config = dict(
    n_layer=13,
    d_model=384,
    n_head=6,
    n_kv_head=6,
    head_dim=64,
    d_mlp=1536,
    vocab_size=4096,
    activation='gelu',
    norm='layernorm',
    norm_place='pre',
    norm_eps=1e-05,
    positions='learned',
    qk_norm=False,
    attn_scale=0.125,
    bias='none',
    tie_embeddings=False,
    parallel_block=False,
    init='normal',
    init_std_qkv=0.0176,
    init_std_o=0.00345,
    init_std_up=0.0176,
    init_std_down=0.00345,
    init_out_by_depth=True,
    optimizer='muon',
    lr=0.0102,
    lr_mult_o=1.03,
    lr_mult_down=3.0,
    beta1=0.93,
    lr_head=0.00564,
    grad_clip=2.0,
    warmup_steps=200,
    schedule='wsd',
    decay_fraction=0.804,
    decay_shape='linear',
    final_lr_fraction=0.0,
    batch_tokens=65536,
    seq_len=1024,
    doc_mask=True,
    train_tokens=367100000,
    steps=5602,
    dataset='wikipedia_en',
)
MLP neurons of a small language model. Each row is named by its layer, matrix (up: input weights) and neuron, and shows model dimensions 16-79. Each number is 128 + 24 x the weight over its row's rms, rounded and kept within 0 to 255.
After each neuron's rows, "fires after" lists the tokens most often just before its 100 highest values on Wikipedia text that the model never trained on.

L8.up86 [ 83 172 118 103 107  95 131 119 151 140 124 127 114 108 136 112 147  81 168 121 135 150 144 160 166 126 138  76 120 149 151 112 120 167 105 125 114  94  93 115 124 111 149 172 106 148 129 123 154 137 150  99 117 145 128  92 151 133 100 131 143 128 125 172]
fires after: "t", "n", "en", "r", "d", "vert"

L8.up1452 [125 135 171 160 132 191 126 130 127 123 137 128 118 100 155 110 130 112 156 122  81 148 149 171 109 105 128 139 115 141 126  98 118 107 153 138 125 131 134 141 128 130  85 169 115 156 142 125 124 121 134 112 101 143 114  93 142 138 122 151 108 116 124 106]
fires after: "b", "w", "sh", "k", "h", "any"

L6.up502 [ 78 134 134 109 101 157 132 136 124 118 130 121 145 142  46 152 103  99 152 129 121 125 134  84 109 116 156 135 109 135 114 124 141 165 105 141 132 114 176 150 137 109 115 144 157 117 102 133 141 138 124 126 110 116 131 102 150 107 150 129 131 109 128 149]
fires after: " and", " a", " G", " r", " an", " the"

L8.up166 [102 142  99 115 135 105 155 166 122 109 126  89 126 177 167 149 150 144 161 103 106 125 106 145 111 128 122 113 147 132  98 122 126 159  78  83 127 117 158 142 146 113 148 102 143 112 131 168  97 114 140 148 118 127 137 147 167  93 135 114 128  78 103 108]
fires after: " Gl", " R", "l", " r", "r", " tr"

L8.up1185 [135 104 123  86 131 124 133  62  79 147  96  59 121 142 158  82 137  94 156 149 123 126 134 133 114  94 137 140 146 125 149 142 137 138  93 152 107 145 107 164 183 135 100 102 140  94 112 139 129 116  98  86 170 111 121 106 147 116 154 170 145 142 168 115]
fires after: " h", " O", " K", "h", " o"

L6.up1517 [122 143  85 116 114 145 112 138 174 144 100  95 108 146 147 133 100  92 106 124 117  93 109  83 161 133 143 147 110 153 151 135 127 105 113 169 118 154  94 151 150 121 109 125 119 110 164 158 100 102 164 103  99 103  96 117  84 149 127 136 133 127 111 118]
fires after: "\n", "-", "\n\n", ")\n"

L6.up1296 [129 109  43 138 145 156 112 142 129  94 139 120 140 114 105 102  96 131 125 107 106 135 146 159 134 121 123 164 112 128 122 112 125 165 113 170 120 109 120 121 125 120 159 112  98 142 144  98 140 149 153  93 122  93 128 129 139 135 168  99 134 115 123 127]
fires after: " w", " W", "W", " in"

L6.up616 [139  95 145 130 149 114 145 125 112 172  84 103 148 110 180 131  90 152 121 105 139 122 142 111 122 137 129 177 154 111 124 100 106 123 142 133 113 134 148 123 140 127 107 103 101 102 101 133  77 146 116 108 134 110 115 114  97  96 144 120 169 133 115 141]
fires after: " in", "–", "200", "201", " to", "202"

L8.up198 [106 185 175 140 121 125 102 103 176 139  97 103 158 133 173  90 109 179 115 117 123 126 143 109 137 130 118 140 149 133 160 110  84 148  98 135 133 162 119 119 136  69 119 138 110 107 123 208 101  84 199 103 113 142 170 130 106 129 126 110 177 116  95 143]
fires after: "b", "ob", "ap", "k", "ab", "-b"

L8.up1447 [ 89 142 118 144 125 142 124 144 153  93 165  81 121 117 111  92 108 117 105 140 125 152 130 141 124 155 160 141 171 112 121 163 122  96 155 146 142 110 161 136 124 148 101 131 150 121 158 170 147 129 157 116 113 125 149 167 128 154  86 164 162 156 123 119]
fires after: "al", " M", " Mos", "m", "1", " V"

L8.up1480 [114 131 128 136  91  80 133 102 138 153 150 136 123 183 118 106 106 162  91 128 120 123 135 118 125 135 118  82 153 111 105 150 153 128  82 136 101 114 114 135 120 134  99 109 111  95 154 113 109 124 126 111  69 133 151 127 130  91 143 112 119 119 147 173]
fires after: "5", "en", "15", "an", " An", "in"

L6.up296 [109 153 121 122 136 132 126 125 108 135  83 143 105 116 107 106 147 103  98 106 150 118 156 168 175 106 156 171 115 122 116 127 151 109 112 146 141 150 159 120  91 136 126 108 164 141 160 162 142 158 146 135 128 136 139 114 102 133 114 125 169 129 127 103]
fires after: " g", " w", " G", " W", " R"

L8.up1143 [124 134 143 129  70 140 115 139 135 121 114  96 108 144 148 126 150 118 131  74 135 129 122 134 127 116  85 108 113 109 141 130 164 119 111 149 140 128  77  90 111 115 150 102 146 141 153 169 125 141 120 106 142 165 112 163 155 165  95 126 149 122 142 127]
fires after: " Gr", " F", "in", " Gal"